config = dict(
    num_hidden_layers=11,
    num_key_value_heads=2,
    norm_place='pre',
    positions='rope',
    max_grad_norm=0.5,
    schedule='wsd',
    dataset='wikipedia_en',
)
MLP neurons of a small language model. Each row is named by its layer, matrix (gate and up: input weights) and neuron, and shows model dimensions 0-127. Each number is 500 + 50 x the weight over its row's rms, rounded and kept within 0 to 999. Numbers have three digits each. A neuron's up and down rows have the sign that makes its largest values positive.
A block is one neuron, or neurons of one layer that tend to fire together. Before each block is what it responds to, as a language model described it from the Wikipedia text at the highest values.

Responds to: Temporal sequence prepositions
L2.gate292:453534531503474367493474432543444526513537447470471502497466557504513477510483547485464445481587563572464436481420507444567381469448462562502507615415499491367570519540467509517469538512491502545503484485507465570435483700578519502506497516492466581522533396541379544434491505455350511518550586483575521378529548481536542430469544470474430513468484457550505498458478543580576559486530
L2.up292:467528517586479552477515577461542489624520473550501513453447452494587507533471421458462484580506484585392466592474541542562431522488439521497570503477561453444562508492503490562498528502551437528515512458516479399555463378495549549559541557420578448513490474568479468465518506482404503516596526556520551505539481556520470489404477595543479538511539526543552485429573525468439566517509
L2.gate296:441516501497478395476427545515489474472487577452505467505431492543412516599482508481547438581517406502467536536504518471491435503474413515532570541474551504488511471480493542385543735503575485509486505559526448484443463531581491494507522519476516446609539500506552520578588608402490540526511417579479453562473467498428506452516440591511458546506412572502517649640463419483491494456517
L2.up296:417527492478428452451450550388566521427461550436436471490446458554508472549515508417482492552526424519463485447497524473473473536445408550500532483509511568496533446510545582392503604463512504482458472537491491489484454501622533528466532525491547443554559473491546496443571592428442466552550470525479518534539481500454410463484445505528481574479428576483538613563457502487513493433537
L2.gate607:462496497511497486508566514544437424502442544487497467491486605399501489505485505521485563514524526592546629580515553437457481466544435439476548443436457507528443501440461496492528555506399519522577507460501571467465498624489462487576540490513513527550565599463471528498493469513526487566535437537395465510439484520464494462591545468491523486526522423504449537578520460539494511572602
L2.up607:450535521384547457547508529519481504537472445468402563480558537475474457458545514462451536507518441560488502503545399539482529491492374518426496555481503449517502486440483451520429558429526465480543482479478533403514475447521415555548611458529543542576461525472477508448580580454457481432466461536447509595405474561520499449421510464533462539429430417441458485598512393461584473496428
L2.gate689:566474490512452572527541447540484526454507480466549522477591472402620440584499413483454429526374478513575483383452569494432552547471444532538473395440558519566447471494558538445530503436526532512515509405483471467432505568486432440520534590494578528504469501463483497528444463503602590563438392478452491437443404485471507522522551541585582425484500568593583468603493457490439551515511
L2.up689:479534524563465431529569498504449506499488489325478509539526521470521504476456495492587459557594515511447468502487480423493488515490522451496483498505567430553508513549492532450447564514536496559489427538586532468493523570505420558430411634520451435490552500484483458452424607519508477493476475548532487457543530545479544452455483466481415508511490469535485504542391484508480459449506

Responds to: Predictable next-token fragments
L8.gate622:539472460516520544617547516453451420514462496538549538478502526559486518475478549460398534586459447513501509487552546452511506562523562506530453330446458420485420556503501520513535446475596413561514537477486480509429453476476521404434420520417482496547486506544472500532488479545480497446469521509465570534500557495416512480464572539509493475455559594553554444574526609522485482582421
L8.up622:422526473548473512487506531543503393514481518545453485509481520559431414529417549482448531568603546511550468444538502569473487648546508475483555455503505508330513530451538404506439525423545440452488477540410517534494549491442507446489545516524506519492451532654568521500493551424501517514543610539508458466510550445410490444445528553507457456450493522537535444480484512497543579528419

Responds to: Zero digits in tables
L2.gate10:544492443523549415481460468528578519502423437538490592552519579517464454389573411526531593491454442438576396518528577551431458491494515419465504479460560527513451459467447443519475502532624522450521479447453458451410508597539509444449455544480501475525436533523578438513511493521502566390443474355450379517522494522525438502513476477504555520528509532475565552447531513590488456407487
L2.up10:434476543483444485470387578503473483433453497567418385515444539524579557480534525468456457451510500511548487465521525622488421522479475583440546483461491500465523504488628440524411468520444516478461520563489509555415493528497463540466559564603490493533485564476502549509547482575512508601523495524462486567468488461446537503528420404416455541447487532552400497412513532484457488543526
L2.gate40:513485494404529498481456486555549479473566485544535542466501497450481564464474506436439484554542455520506488541550493472560461578512495532538546569457556453607535486545587464501404478520441432471450514460518521534492475474579505593566552492468457576377425525485467572429504452516550529467592562481419465561533456442493484436412449469439526556468464528542465463558469521573505397479586
L2.up40:553435554429556473408551539545519526476377538444536466527409462581493472495521463404494498561466402531524575425541489501578482483503527483502511540545543620540487524561498568498567520564502524450571566575534470553441500546539499558483464423494437563544433500496470580515541511493535528521475503421564445484489501492527488482580541501526434398546520537483597488444509499475542466490484
L2.gate55:504527522499497488490476491537473457572506467516481366513453548495536589414454489433502577437394501545460479541560538493492554555442537540530661462500450396514495547504434410526542441449464451541457525452468437547531484561491472483480442494588446585563544557435547431502532586535464524421423518488517518489455500611516560530525491439473506544506492508411531504509498499560462490463477
L2.up55:564533582520512454414416571553455464451490459529509452477543652446489427466576558454423463464498486540461470548532438468437521526513507565525544531515451402552478482536510418592557385450504466491580425441492518478529498486519524508433492436525431470483399479524541386534507635417609545503466507487440519577529566585569466524593507454446538542542552577445543468471526567505503406509482
L2.gate251:485415588547515482505525560409555516489458346494502534536503501501612542398629484568481453477517476486483523492470567531467405523439503534521426501421514473427509558542541455619520523425447424483504543560458410551450461503492605425456549456493441420506493507518473503469483539511468519450506517467537502429468510518431463487535472438452425633431470510484526491474515519412467488533550
L2.up251:527522478480508441478495511487555489525566471512378572436433492576445498533572490517578546596537537479448471577460566508527437536500533463685486580435525470360456520508528419539541414388522555514537573521464531499497494618391492478531564515542489465474534455481477515466444517470551419449559467406553513525452455595442466532535567495462530487479592424532478463464468459533535405416520

Responds to: Table cell digits
L7.gate0:530482580521481482459576545430542426562540424513508503527526614443474494521494536525439525492557531472496494504704510592479477397506540505512524530467578470565572491572576500589550558488547388439498452594489553529578563554516561601449516537531444468522547525479465515551494498493558459568482515498477473444468473393541445547447524383510410576472531455482521447462500558482434492444457
L7.up0:516491544513453595570449464508505507419515488547475532550550502474450563500470553561533493500513581538535482510567519519577458599454515496519557490450521524449570524491508480555477542407506511407585528560490471449515506613548561583492447530482539555488547528413365486496479446440406482461496447549428479475548490586515557444471514501438598523497444476475433574463387415582518568523467
L7.gate144:465465471454534462459445520513496443522553476506452496637515506458509516442512491551515593478438474482454603557543535601503460561521492480500536497457391556454500491473522509514613464452467514426475568492523397485440549381510478401434392439448488486466560498473382529480464520568519467563569490517536480463528568567588443523576513556549523541460469464460503460428469534602486529434539
L7.up144:507495491504538489509501495497515489490516505475495543499524478526505477479561466488451497500476488497435523480574490477476447531528402527523485569484464457519457513435528451488514526530551545596516493542581580573517472461539452581528463524436487469558581458539475413469396496506518411463493475557566470369509418479414453510479545433472493610506525392493473574530576573468452504380567
L7.gate542:511490528427426503576492398427524469581474546441509547493504463582540473474500474477486416491602408456518436528469447534536448451555446487441535468412538467555469489430477582554504571517449452455513515453457514529477538533603533401465528431411482481476538550567500523509475533441501469505488434553499522520480478560505435474511531509504393497511520446525563493566497563403513515438630
L7.up542:568476509404510486603414538483531532530582534418503511557510510459479517441567513338590418517491454553454454552487498532495475594531442553573521503420536583495516494562493549554504414516510509506494608464549448471539460510485457475465475501559619453521539500505508504404491504532534564476496454501535509449493547506489510565467470502501529485419462394466492462423471509460462411602453
L7.gate576:428572480479535470541465517485593395531527589500533561475488539422509476543602434382495518469441505480503566482600574542501449497487532593500546562469564424548433508483481431509583529413610472534535486448484389549627440485510433516434466506499435503431438542518492394428486475540489570526457532474504540459475526545496420495454495429474398436431468464443614469459497560442479497496507
L7.up576:465413566594442600467472509521530531510503488543444472450556619565495601552495573512472604520471474541493447556446394575466492583460442470502480499450519528469544538505536585486508608483456536463523445458396399489429605508559537501562485491482557484501467419476486538496500416479473411579483565516430537452430516501519419530552535543474565506481549535492544553512507441514544508469494